Weights of a small GPT-style language model, trained from scratch on English Wikipedia.
Size: 10 layers, width 512, 8 heads of 64, MLP 2048 GELU, vocabulary 11624, 37.5M parameters.
MLP neurons of a small language model. Each row is named by its layer, matrix (up: input weights) and neuron, and shows model dimensions 384-479. Each number is 500 + 40 x the weight over its row's rms, rounded and kept within 0 to 999. Numbers have three digits each.
Before each neuron's rows, "fires in" lists the words (lower case) most often at its 100 highest values on Wikipedia text that the model never trained on; "fires on" lists the tokens most often at its 100 highest values on Wikipedia text that the model never trained on.

fires in: "years", "wife", "attempt", "unable", "himself", "children"
fires on: " years", " wife", " attempt", " unable", " himself", " children"
L3.up1950:475545538477495531462525527481437495514492490547489530525441504492513493500514451463556477513445444434500517425427470518496565485501453512534585478497489508456496516462487481503526572472488487542518452497530375449530506550458515497508550505498528481599448582530605486434560437509456450467

fires in: "that", "which", "only", "all", "under"
fires on: " that", " which", " only", " all", " under"
L5.up235:502485500397503496546541522487457536497508444585494456544498491445537442479463521508489499504484510487523471475473471467441504584542493504496516425519513533479486518520577472469479520481571500490466536472551441531484603503513445446576566496575487449528443446434420525414467502510488553478

fires in: "he", "him"
fires on: " he", " him", "ee"
L3.up1499:453428500476425467483580529496502491516536489486486493481508515493503513573537554496444488568471509507493495483465493542494571518483490499473452439512513500569499468512509529461513458537468475509499478472504473507517437515534480471462471482481563528438559478536462508584490473482461541555

fires in: "season", "final", "seasons", "alouettes"
fires on: " season", " Final", " seasons", "ou", "ă"
L3.up1536:477577460509557475528496541500498525475486415448498416503493504510520424562462437480533424432509459550494460484485490442499485588531579537515473494529459492518479536506487525486480490542516513490447496471569478573518468475498454472531514523467450534532483451524529556468478479496495441478

fires in: "one", "first", "fellow", "team"
fires on: " one", " first", " Fellow", " team"
L3.up478:494500518506506463503474488536530522470515474513484451531539497491492526549435480562475470515498540504492428507460441443445547493514491472416507506520517493469554510499528539470501475510515523444532472563537422530481471489451475497520489522540484516538509525546476436516472503534630536494

fires in: "he", "stannum", "band", "his"
fires on: " He", "on", "p", "e"
L3.up929:493551471521561512508572527497466639494494478519527464533512491520554450509482485453479566514506459563528504493514527511545527561484551467537532506500397490480401507491478481466554467618544554460491504526541515488522478477505512475475589499457536441447481494559506544556535513492462509484

fires in: "first", "second"
fires on: " first", "g", " second"
L5.up1888:503502460534557569542475501508463516505496531423457559484478492443498464535515565542493520432528434506494524452526539519556442522490496484507451546512488523553497409448464499489504458494433412453473491494468462502448511479518458445540583426437534551435522444539531528457586519460458557532

fires in: "she", "he", "have", "has", "her"
fires on: " she", "He", " have", " has", " Th", " he"
L3.up723:532461470467559499443476543463491556482454526461475548527445543501530479510539544541553540474455508505517462531445441520546515493456515528416466498513553561483527460562485485476488468423447536492450540488562514504510492545540560506482478487461479496482461508419520512440552468438526482540